Part of a small language model's weights.
Size: vocabulary 8192, 19.2M parameters.
Architecture: learned positions, tied embeddings.
Training: a variant of Adam for these matrices, 675M tokens, 10788 steps.
MLP neurons of a small language model. Each row is named by its layer, matrix (down: output weights) and neuron, and shows model dimensions 256-383. Each number is 500 + 25 x the weight over its row's rms, rounded and kept within 0 to 999. Numbers have three digits each.
A block is one neuron, or neurons of one layer that tend to fire together. Before each block is what it responds to, as a language model described it from the Wikipedia text at the highest values.

Date-slot before year. Month names, and commas after a day number, just before a year is expected, as in "in March 2020", "January 8, 2020", "4 May 2021"; also "since" and "as of".
L4.down286:498538481477519508521525505496543468507555497526527522470496519512522509489488518472495496511528512541483571471441472499528541505518495495540504498532507530475468497484518484489478528483470506475480496503506534476514519497471476507506504519492516459469504499502522550459510501514536524513521490496485541507493459478467504492518522511536493477461498505515508511475478486493494535520505
L4.down522:548522511546515536558480470518491497502465515440522501480528468525466507460491544532502485483518487479508497524502517494519511526518493471517528492450488494531550474526499494460462524483483486463491492477537498527496502505469521516513508510526503436488479503504447484500497533492463521412459491483515496544483471494478480499507531490490501476499523484517532485486508479514508523491520
L4.down701:507512487480469487492555520474499461469509495512519519520476521520482446477440526517543451507485473474495504505508541475486515449472506534481512491533540559496489503470500501472462492501497501537478506490522488503515500497494498497503480490491460492532565477544518525487495504490489533522527533487473530490499521518485514481496505493511501504486501454490512515507534503500499503507499
L4.down826:526505509485511499524518500520456474499520533547522517499515496513472482492526499485502476467518513496489515503473534491501481489471449474467485475499503492502490472491527446478502485504461526502484497509512494487473507485478479489499477521485467467517482524511526499508524502475495502521512533494511531493545526501455468481517469471544485544497543513479515504507518495507479525573478

Gerund -ing suffix. The -ing suffix that completes a split verb stem into a gerund, often after prepositions like by, for, in: gather-ing, turn-ing, secur-ing.
L4.down147:472508470517489478539498511560506494484533515521490530474483508518508503491518508539508545492518489462524476466510531493541500438500482525539508504514527474497506472474443510497504531495497487461466497498545502491474511503483483517520498506507484501496491534533542460491513483498527512520466454454501509515485525506507496537492527504555533502473504497524505480539508515498542469476545
L4.down347:521531481536509500492481519484469493525501477518433505487520481479517463497486481524500540480541559465451525524506485539537519481481479508512475483501514464486522521486506522524506501481492536508496480518476495474469487505525494476512495507528531495512456475529500526494510501507521465465481446490552522477527522516496511517492523519475512550519519526491508471507491466490487523476466
L4.down407:486506506520476475460506500520470533543494482541492507503520523479492500530488537472528513481476509490463531472495482532521495512445522503532518500543505517527548460505493505482500445492492515512507498567505503502534506494526477504509531456538514497513447500501469482558540481518453512487496495494516491486494484492504517490510536475467502521483486469525539482515533505504518528483507
L4.down995:485513501520490480514508519467490531563517464559533490524538552490533517510491501507513485469466536521490524491519480517508501480479507543489513491498505482503506526481510534479476480521504505502478491492487495505513569494543516542505527511515526456460484440546523481548501503496462510479512500485484457484573517521478485454476503502522468498506512451467534484543520496530530496481487

Clause-joining conjunctions. Mostly "and" after a comma, starting a new clause or final list item, as in "2014–15, and the attendance"; also "which", "who", "but".
L4.down343:506472486505461496491472520452498504515514491431469486478464533519485507487484515488426495495512489509503508505481477511505535513555508553482513487544503481525497496467482494537493509481530483507543486453496502533506456486491528524490498476546514502513493510535486464534492456491539521480496467477476486489478511470510511496530460516462506505477510488466509491552519492497482496506533
L4.down486:507524484542511496489440511503468487515488499473540499515532533518492439469486486467483474489536496492521514487510422502498520518514473496523512512498494489477483475521510488490504531465557553492506516512484534526497471492524531501570526493538502534527488502504479483490550527528500477516484477515491501521510479484504550468479509464455525484520538502521482468519536476514448429485556
L4.down1011:531510497482499524505513545467507463507526531473478504479506503530542494457509482531538494520522459518513503497507501531539515485518472497502516542475504473535517510510528505533505507499508489485530502520486516499479425482519494498509496461537567552508493497490508477510488481499509547503518469462472550503482535477492528487507518472486524511484494456492473488473560521518466488472541
L4.down1060:481461442502512506502539476488487503535498500460479484507534545504506516526483543493514497506505490541487506515518513506508526509487455526514510553517536525521511491517488530519482474502476473511525491509498538529483475516523511499455510498525487496469509513512516477495529471470507522541593471512481557498470445468457520501502480472504486500491531485517531487501515461517487514535510

Final list conjunction. The word and (sometimes or) before the last item of a list or coordinated phrase, often after a comma, such as "employers, and", "sex, death, and".
L3.down689:489440546502546490506485545481484530471521483522517489547491525460531487522458491509500484512494501476475473532493474527458473474545514492533498503581472463531483533547518547492535499492530497504515486532493479520493482510465486519524546487498473513483517490497468528524501476479531475504475474468491541511474476489496519541492469516503441499494502467483518491482515500491477454485506
L3.down1482:479464506500487481474517503466524508560521433467474481500502483526506456527522433453512489499482489460517471501504525486512427528542490495464498476517519479513485535535487510530551452479518498483498496515487483492520497491546517513513515472549492499504531502516486440496498510501468518510478518522479506533507490489532494481547505522482496493473536472519496488489524548513505487474486

Verb endings awaiting objects. Suffix pieces that complete a split verb stem, such as -e, -ing, -ize, and "of" after action nouns, each expecting an object next: integrat-e, sell-ing, creation of.
L2.down706:475500474502519455498436531489543475491533508475499529511520535515524493490518515469497522506519519503476466478451487506511516511518531497459489465531515502494525541495520493482505523511512486544512508517452493530501475487448520487505459470493480504522456502500453517499463519494493520512538511534493520514502460469551511495489532465422457523534521518519503493523482479496486549506507
L2.down791:524491495492488482491506510549517501454496546463476521516489477521526538484498535561500487489467465512482529521512501476460524490516514520460496494520472456469495528519550493506465531482466529459486459451512451500489495500513506500455501466526547533538511482515482476492543504506536514529519460533474484494525524538510515501530521514474491519529532517472479523439530525438488525503496
L2.down841:522544531558546520471504493496474434450513491543534451481506496529487554469517476487515487533484476499478503514502485517474491493479514486517489508491524494504507465458506545533515527515487498488485503487476498507461480512488475486511541512499508492533467521524459513497476522501499512468507535421506544466503497488516490505523492544434526524484454463511529462471516464481499516506520
L2.down1133:494520472486473493515497445522502547496503497508483492485542534541507518440474490515473486491517516474504511467530494528513477476446494492498456469500449534502431495464456531504484511477474475522528501468461503471538465505512543538494500480524470532548491520444484465496536476467532498500520503455502481499488492495514509479526522526507513513528470500495504500490526478510480493485490
L2.down1154:499514492499519477500508479503532476459438542534497521499477495482524532522520521519502486521504480503494474512477451506500520503484555512502529489535447440492467528525530486495500522523553483500461474510552515496496542499462494482538481504525497478571484463510511487533512529477523487506488491458474511484501484502514515524472538539482551489494563513501515511489513463453488527457474
L2.down1319:482526505498492498511545489554412517493521435462510529510514543462487515551505506484457511452520471493489523494526507485500523512491453490499446519496482490527499498467466507503486496518498490511525491514492508480473523503535513470492503476497513458516540500503527523527464522516517538494512474483536478453479486495489518526479458510499458552504504495498484544465505488526498486473474
L2.down1378:504507478494542457516507520508523520469498499489518491524532518511484440484491481527497487480490497492466507496506489516481478506498470506530505483514487514518483501491483444523535535531507473480459538481467439501470520486509468520475485486529515492514480488468438466526446498545500515488472506509486512505478509457482542487485499498528448516527520450480515491516515512498468475531513
L2.down1440:483462530501486477474543526528476505528477493493495519495571507454506457501506543482475478489514528536513507466493478513505505511538504490503437496491497506470506486497465513513473483476471524520514491507502458499522509501484479507439519509533509493526470532521483501498504523507509472539528497502517465504508482550470512492505509515531514522530560469471499498506485479502488543484525

Agent-noun role endings. Fires on the final token or suffix of person-role nouns naming jobs or roles, such as treasur-er, guitar-ist, director, editor, President, spokes-man. Weaker hits on other word endings like Spec-if-ic and D-on.
L3.down947:505469482498480495464498493543523528505527494471526475499496489511527520474491464507507504476492482491507494508529514433511496549500525535485512466483536495501476540480504497468507481489459538537484503514475488460513460500526520451480499526485539520484478501489493502550489487496520450492563478476476481524566519470474478492544507515492502521524479508492506485506471509481486521499503
L3.down1330:507504501490505497455514512486475483471515495513532483509516512502488482521449524530482521484512507456468496494463485500513511506529556499506500447509480493515526501515505486480528532510519522465506508463465479473502494493469466482531493530486478539512456557515464522478528462543554477500534522537459479517500514545532514476536511460465528482500438498524473488526510511470468501487520

Coordinating "and" between paired terms. Mostly " and" (sometimes " or") joining two parallel nouns or adjectives, e.g. political and social, irony and sincerity; also the word piece "tri" inside words such as matrix, nitriles, Katrina.
L2.down93:516523525529438519485488502498512468480511489488470492518556491528493538504533480487506492494507507513498505449491465551500460440458498466508514514567489549526510471528483524482517536494473527496511492474525478455493496509488500501522538475556495527535445502470498481489500469545496482557463506508530486500523454514528498508492493503482463476511494501519515472507517501464476502482478
L2.down290:467466501478499488526535519476505480526504509539529463541499522476465434483505518491467494496472477510541552533497571472457458485502471485478496526515484464486479481477470494526514514516459542477569522526526519475515485498526532515523510475498570475495494507466505442525557487462481516517496526506500536477488506495460491510525528476545468483489528497494484542499510529527483499467463
L2.down403:456501499494473503527466472542504518460488505465473483480497525529494491589490486503470473499503492496475516497531504464445546504528495533530494540502508503491503515488491480497541501457572520498550508494557519536520488499487550489522519498480486463525479516493514531482513492537529492525483461589494515524495509502483507472457547482511471479524515490490548502529540494490474486476494
L2.down479:504514458496511488513500486506482491523530482464485570504464483483505535483509506539472571477511470507496507515473489487488511537490470519498514506505505560514507495518469539501503501516489476523480525498497485508549446482473485513487501509492512502494494522515526518500508490511483484512454510495510461534547453487509504530505444519527541585493501460551501453454577492502525473524481
L2.down512:497502509506513537451489470538542493473537520447520529486488549463530533475515500511505486483513498511506479541521452490486479512510505524535510534523531454503530502529511498538507462523517543515498486494536526520504509499478492505488492474511508512545494494475494502511504505552516497512535459493480526547508528517504511490504479514477491527561488483483506496525498497496495480488504
L2.down743:503486546471490488491490489454477502478488479515461523484499502535454505524471519476489459530520515478485471504453491461487510464485488477566512499502512503556469529505514555472480521538480521491509535474494455477536480497516482502449497512493506504492503514481505528476480524480549492483522493520493504463537546489537500472521480512484524476497489489562458544481500473463529461517462
L2.down865:546501500485532529490485473469507523488477493504546525494489479476465525475489486547480552508516455463514525520519486489503505526514500459489456501505548510500529477498461523486508516501546484541509465498507492437459515516511493493511505515525480474499485493456510511477502469520492511523556459463509480555522484473529521482525518526496509504539447492486511455516481524538524531474532
L2.down1070:518476523515466494486501519496505518535515511476456490480474475485519529525532479514524535495498536486501532506485512459513491534534501502499503494529534510506476493543443524471500452463451572494492480479491532530573459507508485494498465527485462488467484478576493471489519499521504465507513517531509510480447511511482525507527442521510510483513495485519521478527551487526482514474540

Date-internal tokens. Tokens inside written dates, chiefly the comma between day number and year (May 10, 2014), also month names after in or a day number.
L3.down325:493515471496463473468545530540475493468533513523495537535493529524454518509534492507502472511542489510482547484491522480466500446457440531458461495518474544489476503506547490505454536482514503510472530506507507502486514493492510530530536481468505479514509493514512512487489507483540513501518504491509520495542515509521503562505503509524479509500522466506533517499519493455498511542531
L3.down1273:481478526532471475468513494506477484457505485548493510498477509474483518488536483522448507482544521511485549458457524512492537508490509536491476476497509499456512550480485502501462519471524465489489461469496441530488472490520528500485528499498428519476476479491505521472539530494525526503520536478504486509531505555508540515501457516533480525508519498498508498465518476513465513515457

Transitive verb endings. Third-person -s endings of transitive verbs in plot summaries (ask-s, meet-s, bring-s), plus words like with, both, to, accused that expect an object to follow.
L3.down175:509477529495497474456488513493485488538482548480493526524482461499477498514517491536501500525477526477466536467497479469482511518541474507464468480458527516517546501521521511489507506456524490529460507491467525532439497502540500487476534483532506513537462538534519511518489539503439507500505501540520526510498476503521450534515522512509521545496481474501465520539498531508498523542485
L3.down754:481469475536513510480455519507481532529510538548523520489505529494453455523514486540539472464498503546524524499515522500530513464492530508524496502497484488498538516499513463493496495513460477465478463473470465519548504489505496511512482557546540497535502514503510499472522521466487482475477473518499472472478510474507517481527526508531475476517477506501491479467499492535500532491495

Predicate role nouns. Final noun or agent suffix naming a role or category in "X is/was a …" descriptions, e.g. basketball player, pitcher, footballer, member.
L4.down129:505552504460485516516478491499528519484509490512515517443504559501546527510560507502435504494510487479513534491478511455537500517489511479511528503472517518515528487491508526498550505477504525452520465466474503512496447498503483523534530527492446524531428520476482530469517493498492482485470522490477482509517550540491464507497495529522449529498523492499500475516516449471479523545507
L4.down895:507492487481478500507483512467494535514535505491446468489457469507466495541505488519532496480487483490486524471481511509479540482481474507504468509498495543488500509542510507518476446500466489494499481506448497523483481501512485498472577521496473473543506484458527505482461532515463500445513514496498483530480468546511551497474513520515522493527512500529464502501501448511553491564489
L4.down1435:489497530482516512482521506517500545493502493497510538511488501502444505490508525553492474528483513512512530490472490504520490472531503518506510469517493517500516489520501493520492520465490475453494489495447493529478475496519503494479521502423476487518467487460538515526479477473524519538537530494505459505468483526462497496541522514553518471498526536485489509495542491516488506538512
L4.down1484:513522458514509495525529529539530490448491518470523532481498522486497563513479498464448503524463450480563530489481529509505544545487467516462500510511513492474485509476534489493566497508515460466473487485465530526497527508505488491524509508511475542452434513514490520476537533535516474487483471529470556521518475482505465494537513481537485490468456489523548494497507480517480522505506

Wiki heading closers. Closing equals signs (==, ===, =) ending Wikipedia section headings such as History, Education and Personal life, plus weaker final digits of years and closing parentheses.
L2.down5:502512450462517527533518488465510502498497476513504537508515521517492553503492549545512452480443506523517513539492495504478477517479517481497491486433501491507527493512499545457503487503558535487513456505494493512478485483468487489550491527494483490515504521450470513516507519476503496496512434452522488484544514464507523494532479490502487556499502466508535503527498432461497522463543
L2.down83:540517484496478503480516510520512477445508481542473530519487483515517492496502548493507488502513506508497495478482487528501522500480539503543511477517575502505499517511515530506528503450523524533523510531460515518503463495527527480482505492462460532483493440486501507539517494546506478497514469462435503473531510515500497509518518544551524522435539490504523461564441533485515485478479
L2.down302:510492506515501495508482473495477507464494500496538493486494525507471501487478535522512500516532500532487507505511450465504543484489501488481538471464447522488516514510540522527547515508554508484431483515514538526511516502452525466503503483447512497555493488472508496509456515508507489465479506509535534491512550466537542475510527465499461504504536447521490486511474497501477500432507
L2.down442:504504494497496565459507493540480471531487515448545481478465515477557444514464508511518490515522471483481517522521478543490540488484504483511488506496475526479528521526498504477510502519516460543477520516512520472506463494469474496510505487493473534557499483520506512528554512460541483504522531533497522502519484507487524526498537455506505495489538502464489496508540499496485535504505
L2.down599:492471484492547469517518487531490489539544478487502517494451482495542488536501480494497490491537505504507453505511446478496552494496522481514526543476481465489537490517515505523534464479481491493483490500466477515493497501483464463451450470456490504502521504518521480499506493486499543495505524476497524457514526469464513504559461511499523513486474486487506448463493495496502489476484
L2.down633:521512501484490521496498458484465491509520443551502497506485500513525477490497518523459486530484531524474532505504520489549523518470516494547569510536516544550477543518512524529513501524503489502511481500487507502471478494505502494465531473548508545492464517552441532542497506497524512493474510505474480473471560485501500488476492435487534523445471467460494526457437502513543463467452
L2.down848:531528509513476492521516473497508488491530461528473515473479489517497454477467529480468427523499549484504492495533529514498518539482521494546505524493475478511500479499532527470467490556471466540478492485498498538488507492516477528498484483480570457517496522497472454464498462544503540533480514501532531481520495507510507506506511465515484472513503436504485461484450511513503537474442
L2.down1515:497498558506488529478508528508511513522522500488488504500526466466572483479457507454507489505499569501522473480483509499554456507522538498545496493536502549566486517466488504498509507551531513475455477476449519539563492502555487489487505531524521510486487498538461480498506499548464506462549506480456507481519538534491510502494447528537495547487488506520497511478524486503498480491461

Month names in dates. Month names in full dates, mostly right after a day number and before the year, e.g. 15 July 1490, In April 2018; also stray capitalized word starts like K.
L2.down41:461515517497524543494511514483503524476505480477480504541517526504484459526478497521483512462450514492512523485504504494479492528493489501469515477477465472506497471486525528487472472483499527531501564507513470459508543485484478476499520473474492511487470480507537529519480478510510471549505518534469496522503479487504557468503512456542512529499539472477503527496462459505451435504473
L2.down223:468481501487488535553496496533500500470524520504486543483542533514470544463536512538475556508489480458498478470508525452486529553471496540493538499536456511498475464513519478460522512501501494495509529475551462470519505482500520495490503460495476489551508484465515532526484483485503526491469485468485494523503550492521468513483478487553498504552484526501476514502504474486529492493467
L2.down513:508509485474456484455529476500554487535483520497466483525520490487475516542471492527497578535544496510526526515482539484497552497462470534489461522468510493498495511481516501514469504499502491485523453504536471492484496502431450553500493509474470483486504531524485476476502497502545529498510496515464527509480474514490550507511505479465482480465506445496530485517498500430470546491525
L2.down793:495502473475489504487497495487456527478510508472487466546487504527488505530467456490516538558496442466454502483489494502517471501483517535510465501505484521479541491490513475482496516533531536475522519507493503450499510518496508457511491472519486479509485498481531492507509475471522504455522534538465544497516496507476531510471498492547496518506509440483495535507450456496498527501511
L2.down850:532487505469431445506564466525515460474489503556498501482530477503511529538493438531530466530531463535496505524483508482474534452469476500498479494489492544473489496444545470487514511534508522508513481496512476488541494491512475488529483464508475509522519522511497492518526526490514535499453512480468520507489486509472454532494499508507485526442520501487523496508471517465482568513514
L2.down1204:548503513466478530489524491422509538492504515523511519511556554512493520470536480513493531494541459542506503453472537500496502470452489539517475524495494512510488500494531526500501525471483494487484485478519466509462521498527496505499531458501461458549483499506477490486524498517491502489514502451443511463492528488485497504490508489528529526477521463475529502499499479501501472496532
L2.down1230:535457502514485525545529495502510500514497516474491529550485499534540538514478467492511562505498525513484486527518506509500503536519475539538497520487486496456495518484506520510499518513501474513504509478503494538472546517526495534520542482467444482470459516472503516514469483449554490531488499492458511497536458510510511520504505482521512490485512456451490479535515518503506470570523
L2.down1415:525505486483512508470536470520507486502504563524476466472530522444513479463475504515480481500481487486550510511479518499443527522495450479481537499480466473519493508501524484467486488490499488478522463463511502480524518495482443524522519490470508523522506496457499503497514500482477509499463486489476523516564457475521516535510521480464539526533504451547519506511504460488521505475508

Creative-work head nouns. Head nouns naming a work, release or undertaking, ending a phrase opened by a year, "the" or a possessive, e.g. 1948 film, debut album, his work.
L4.down1:482484483495465522449524491466439474467502513518479508542523525487496500522490490494498477552506528494443466513506473519495470519496559500479525522490519535499483453539502485507510483524488522522485508518556474506550474499534494548514483489507513485521500506474519471524500514487523457527503531474512504516516518494455535497483516535540532471535488529503503448507531513506476513480506
L4.down81:488475493482522497515560489461526496498503502482491512441484515511503471533509489491505492510477537521513499537498516501520512515470502512532465514506531480498467510469511479530507514463528515513473491521503527525509539482504494533477520507527476501493519492493552513520479481508506498530473461467509476537494493527454516504527524512481539511483501531491475500500509493510489546517469
L4.down333:488497503465488510545518519498507497521481480460488489488469558473507530501490456501475531494455529457460434483527553500510450463478481470492525510537531493540500484496489500507486507538529530518541534496493561456523502505528515540443434476527483510484527466513507538515514456490482462522471485452477505505515494494514477513493473504515484541533494533503528480506506511523481456477528
L4.down1349:480506491473486494502503481508529485516507486538516510475477497498587528462487506532498503545491521448473473498503489519505465509455521513501498473461510475443493497493517496530449472474512543488493536489484508491519492508528504494484454505551478527508492476500522479505497517502506485501548532481457499483536522502512516506502515550463496501492526489483517453512513478517492464451524

Word-start and mid-word fragments. Early pieces of longer words split into several tokens, especially prefixes like pre, inter, multi and semi, or middle chunks like vi, ti, i (deterioration, certificate); occasionally by, of, or commas.
L3.down511:460498484503502517474496478473476545501476478486495513460524459511474486467460521499506516519491447470520486531487514470513491461467462492463531507534543531517562506486486484523497469479485486535533497532468484517447502505554458503478498506504506549496492513479481548477515516516515534517495522499452504505468516467498518492512531467489498498486508484487492509485492498503523499457491
L3.down1504:501514461534483505536521525490560495496468516439481498485465502516483489500458486522495533466521479510462495496515502504509512526517479482533518475518473486517485474535470472487473493480483477475540527473489498515506455518483506494493498480478489535478538480466508499533536483464498505519476539504458549530575495499519513502514504489522479511527466495469475528509505511511571517465474

Mid-word subword pieces. Non-initial fragments inside multi-token words and names, completing a split word, such as Pi-e-trasanta, reop-en-ed, P-ush-pa, far-e-well.
L2.down15:535512513525509528502552462510541485524483461453471493505480483522541523450520462485485497503472475459484530491511514487475540503501501487529514488484535521482476504510474502458492517459477484524479478518486527516481478501490503524531489496529522520482507454502519550501515528493511508506490425472508460496508503452515495519561556474489462474509494463497513480519495534498492481487517
L2.down73:507502439451507472495477537533465520462511517464421503483472491483484510515469462484523535518496489505469503499500477511499489466530479508508526510494502524527485513535509518528527504455531524511497465500496486471508497491483465530485507486488511529486490463492525506457516518517545473478476514497461554506465485529485550498523464523515478491444496489492502515529538495468488561457510
L2.down465:513442480515495493498479506459527560518475464500480486556511503504522493520465517534514499497469492531546491538459510484533492528581498536508498518502488481497473495483513537474460527461527495461481472459527497485511506494518496503519501509457507474473512509467519473504538472514499451459541486533505458557519527566525507480494493471484464501460466491481517529501513483484446509480480
L2.down1056:515532476510509457510481516499473527510495495509465493467524530511414528524522525449498490519491516517487510516490509490486476522498504467470501552494490501485513471481481512487454512503456524549529474514483521505476533495472503487517510474489564495486493475477509467503489499537545452549527446480562481488514469499499522476497465511500483525529476515530476493491503543501474545448489
L2.down1295:483480513455519448505516509489498480474479467515482540536510488495491484519505507524509477512474506503541493493535515473513489473498484485490489496502487558469516568468458492484472475484491520535483500455477470459463530493499479488504510539511541537450502502482513510530481493469519512514515516559518461521487460512471511475470512474523519454478518530496532463538458531515497545499494
L2.down1306:509492509484516477476498494472494498468474524521493510518518485522532553483495473560481545513455490501526501510531516514489533541500477515521487499497504508474472509489514508546546469483498531530471486473518499512536463511505518539514532514451498526519495535518510502504468554481542470533485511447499485491517474489508472493554512532492474483495494520488512470506504499458498451526456
L2.down1420:508498508540524480483505512505526539511484524501511469492498459473466480520507464453513515545509463492494522520483482524478469487478515477493488449480501518536497510510466507481487516470522514510537469471535516520467491495578529519482543501513506484502471475491502502495497520499461498501516496527520507516518534549474454499483470506482475491518522530523459511529500516508489509442509
L2.down1485:465470503480517478466474501486504514503465511465516488455480528508468516478456530494526465506531553508478476494465516529482507562475506532484456504472555465461473500505537486452502519505504509487578487499490498455516517495573508497495502506505501461495468429509530530497459540502531506536498519483517486503569515503525493534510510478491462516521492518478517473570563471516532476502463

Person role nouns. Final token or suffix of nouns naming a person's role or occupation, such as guitar-ist, astronom-er, tennis player, father, actor.
L2.down146:499465455498471528488491517523486484545478479485539459508510531483546562482476483477475534527507503495496500555535484504483525517491482496485489518512508490543517488537473556504496516522516482500496481509481517496504451491486479483516462485507492553508502527496459512493555488533465474521485464495485506486562501515489471473510501516512488581491516473469451460500515489502479493496537
L2.down158:531516505512498522507508500538507484490482524479508531511517473480565536507510491509519497474518469454471505505532474560494550509530536476485476513474490479477518541498486525516534504499507527513505546498470481521510525502487469501531497525499509498487499515499452541506507490481430439492519487485476481508480545502519491505563498523452494520480498480529469471499500504454517492534486
L2.down312:451503533496511546486479544513555441476502482518501484461519490495466514532499524478496529479478531513489473534471482497483472487559513513525509477495493562516536518496550539503510484494510501492480472469501489467489509499521483502557484560491503418544484512474467501484474517510505520509483507477513507469534476508506481515481475488522532510504503486506449503545441503489477502513477
L2.down589:521461481526493520455483548521558519527502547492523523473511510485528527492475475514520492496483455514487471502506484458476519534472497472474510472454493473489503503556466530497536522459532458507487513483510502489513450499512458498513522506501499517520501499508445534488528484507528506478485502470473479541556511504509478498545498527511500519503529494481544448482537500466526489499512
L2.down837:520489480483491487442502492518550520505517502512519511467488479524549524531492505515464517514481507440515489495530518535545487552484526493506473489521499521476505504494516494474471505474502480541511540446509490495481446501552474477484501493498479526493483473529510554528545502493542457500501515470458516508532544527502485515458502515559526507505461482455524475505509443494499523505489
L2.down870:480491489456461475479493525499459452531493508533543436484496536507535458543455493488493536497492467513493487487458515531460526528469477469484503495545463494504480482519472450486507510478491505534500490516534504485523519495488463533477477536468478512535467557506499500469462479464514525492509515530483490474484504530486488501512512498475537537456515516532522438534540547515530506519532
L2.down1191:537499482506490510474473591506528507493499564448499463512485487503503486476479494477511468514447535515529498492493534505515508508515456503468482503495458479534528505528449531474483479476511493498529495484541472447497445501470497486488502491503508570471505557473461502505498488499503504510494539511499459485497520491533434487505480482508483490503511461516476540532557473469520505480514
L2.down1434:541488497478536558484553509512547503468520525449514503510528487538532512469496547522466464528467506498496499500492439451532512465559516524500502508500513518493476474495515512462490512518511531497501484477528506454510493497516502450472506491479483502505494518459443532459483496522510501478536564487527444487545518475483492470547492493495516532483459500526489463514482481525502489506502

Mid-word fragments. Interior word pieces of words split into several tokens, such as Ma-the-matics, m-ot-to, R-out-ledge, plus repeated zeros in numbers like .000.
L4.down12:493455533458568467494495487468486535521480527473520503529499465481516503458491470480507483491472506545489488529503518539495485519525516450534479489478544503485465444506517529547481538471504531518545517502517519517523523481500531499494489490537485493491530513538498513563500496486499466502504521543516491516449521489518525498487480474514501527515488526465508502504498489498502461479491
L4.down1346:480520466531578510462501504503476504479492506486514480503507523482557494518479486550533482506535566486491513513507428542462478536493505517476465465505487498497511473465427535517547483481513467500497494481504498503492505485488524518464455510517517513509553485498476511510483502520499528534508523473498482544553493544488519506521460495529540511552517531468457482476506523505507493495489
L4.down1421:482483532493495489489475520504510496507491479507506486501460481484504513520502494518537477514498580524526489488446496516473526471513513524510482468479504523518493481495496513493543531457461480493518466483475528479511525488498488463468483507489504491488472531514508500532472524501516478559471512478549512467461496521516480448496458483493493527499472502520504479512494507532522556525530
L4.down1468:482505502521528536512521502536447508504503488437497560530480511488518483471473525526491499474531526496516506535528482501480515492499530508448470517467514470470538501459516537527502503502498506546494496498475520496475525497528516521510518492513476484478487511531487483504515478516525501480526457498532486491516487472499504450454489502529476474520483513511503495517509488478498535486479

Mid-word fragment tokens. Short sub-word pieces, often a vowel ending, inside a word split across tokens, as in li-me-stone, la-mp, Metal Ge-ar.
L3.down232:528525470509497500525488537475486482514507541496454503534520583513496486523463496536484527465547485473481548510489510519446501498532510515517488499476480488475461492463511510503480497495531464550480524510508551454476505504503559456549523500477532509488474488516528511513559461514494483518520504501492491512532452496488495548531477472443505445478499516493484523454508493523540517461499
L3.down825:539474489494547465552470506503451522509493485518463577470470502508461484461526504536469517557544516493477539548510496529498488468523469480492479486488491534488481522546475514526466475451479537539479468488492442476514465499445485512494497521510520538487484497505577501495511494513457493466482479484528497511514504502530527477481504517523485476508513414473493503452543528505479492451513

Occupation lists, word pieces. Commas and "and" right after occupation nouns in short biographical descriptions (singer, composer and; writer and producer), plus inner pieces of split words (batter-y, man-i-fold, girl-fri-end).
L2.down149:500493484454501503521484438464492476517467523481476492473522513480546526463507509531515544493474489502501517484488487492483526476497443482447487549501511471515510488485515461501537510531453461493525502476526513533514502499532510492478446498478517483532469539437511536494532522526516495518514504499468519506488521495477506509504536430524512483523486517529457488506488523508514518497538
L2.down189:500468524479538454515498527448530489482492508530502465461522524490483529508498482532490515488492514498488542550519531511481490514533518468477513514486471540504486510514500493446490494487531470498489502549486537533514474495518456478441520501520479486476464537544451501506481498442506512467513489521553495478492527471460486514503496480478514531520517499520510489519480518498531491473518
L2.down328:511487499519519481467520537518501454519476482473554496496504501525497468493514446484527503486527461497541498488513491486516485513540491504473467525494509507470511499466491482457525471489494497447529464521501511492520542509522480448506538528545503509532540481512450535492491536517485499524508543502494486496510512485477458483503562507517526492502475477496512483503475488536493532510472
L2.down569:489517462492460477490484503508437504501547504526470510522515491520508529476480487459492506551500443505502492519457504532545495484482519523457444526490525473503498571502521477523500483548469487480488483475508469478516494501553461524505526536495483490490452496513538555484506522491521463547477496504523537516522450479526524526509526478514500517561527471465482505485508489456508465486543
L2.down579:475524501502476505471544481501487526531517518545493488524517477511493497505518461479536469507510483515487511510484521512485491534522458508528465498490536518532460520497493474464482507514549493528473510498464530539511508488498466494501503494512480439488487457502532475511458513508488490488510504507556523488489520494501501491500512525474527496522540514533476510510518480472500471488514
L2.down1383:536480493488479525530542498533508500514500462536509542509538498483557484522511536479499516513468512480520498517541507501537438473496557492486505522546466445516497447522510525450445493466462463546516529530533519523512498495496487534456504480507476474475458558496516483506527480476493518546520502526542504567515521522521479494508517501497468522483499508492536476520531519504509502504542
L2.down1412:488491514472472497504482557508520506484546493496529514477466481515498467489575475493516464510546475469557511506520532503521496509533525484504496489492511507501480539460495493499497502498495481486531457497489486516536521513514531505532521475489516495495526540467502489521529507505438463527514485473499534468503475508508493550480444482480473477490502502527501501515525511481464488463456
L2.down1526:512508515467466471517522500535497538534520489504468468517453495523522497520481466492479496509513511463481496484526483465509446505538491461499515519519495494525439537514499511494456483481467519510512508483513497477521477492528551498518449471552479494506500476520530513489506480455491498512550505528520490489523509496483515465478523476514479482520487482494443493513554544553481503457504

Section heading closers. The closing == or === markup after a Wikipedia section title such as History, Background or Early life, and sometimes the end cell of a table header row.
L4.down493:514498488539434489507496534502500510517506540480513491521504447473461480539506514481469522524450476528488450512457492515554482496482527475511503519486508514510492508542480506489518476485513483509521467488523554524498478521501481521484498528504542512494487507491513515550533466518525509537464503501468526474509544453492489465486484474494510520516462508495498476502484446457549484439520
L4.down519:533474515498496501466475502508515562462482511499525530485461505487498491472521432502498485476488484474525477498456530499497524481462497494473523478535511513503531532487584472471522466490489517507518527535488494503498506504468488473528461508488515511527491529552489493492431471513497507576495524508506490515492487454528516452541450426516458494523490435489484512504511524502498503509464
L4.down870:523525522538456544533441512487508527519509495480477501501442508515498540497490523467513491525493512473503496530505527518505488488505508491498494463517505490497487515521533462473518502500565535478530508495520473517504488502489512512500500493523495507583492497490486523477515529535495479510539514501486449480494477471530534510496503482485493512507477558488481502526500493480475504527502
L4.down908:474486524511486466494491522562489526492556499541496494485474542476494497479497502463493499491490483497506505513490515512508510471480522491534512498507475538518468488466503512480520491486488511480517458487540489490516499516475522497446458482547479521482473529519483489496485527516474550487491529517555482505488574489523440514519546472471539477458509470542517471461525522516480500498468

Wiki heading closers. Closing equals signs (==, ===, =) that end a wiki section or subsection heading, as in ===Final===, ==History==, ==Gameplay==, often after tables; weakly, decade plurals like 1910s.
L3.down49:524490521529495465463489482501471470529495469546487520485511494490560455515537515543520449486560532498504544485467514499511538503480498524576520485526514570478452516472535492524469506517518519493520462527507507505538501504501524503490518465569528476503483524498495548514465548512522505492503494486495472462485513495464493496492519514516504516499506546506520504447490507519515511468445
L3.down590:496485490493521446454489503480502504470522509515492545465510529558501469466500538535502445522523475491535510514467529482519522486502505482526483493504478540490506492489540495533494535451505450480452455516470485494511514502540493570463534468468457490508498503484493527495502507513493478520488490522492549522537513527515535462494498542508453499530493468513507489476464511467537483494482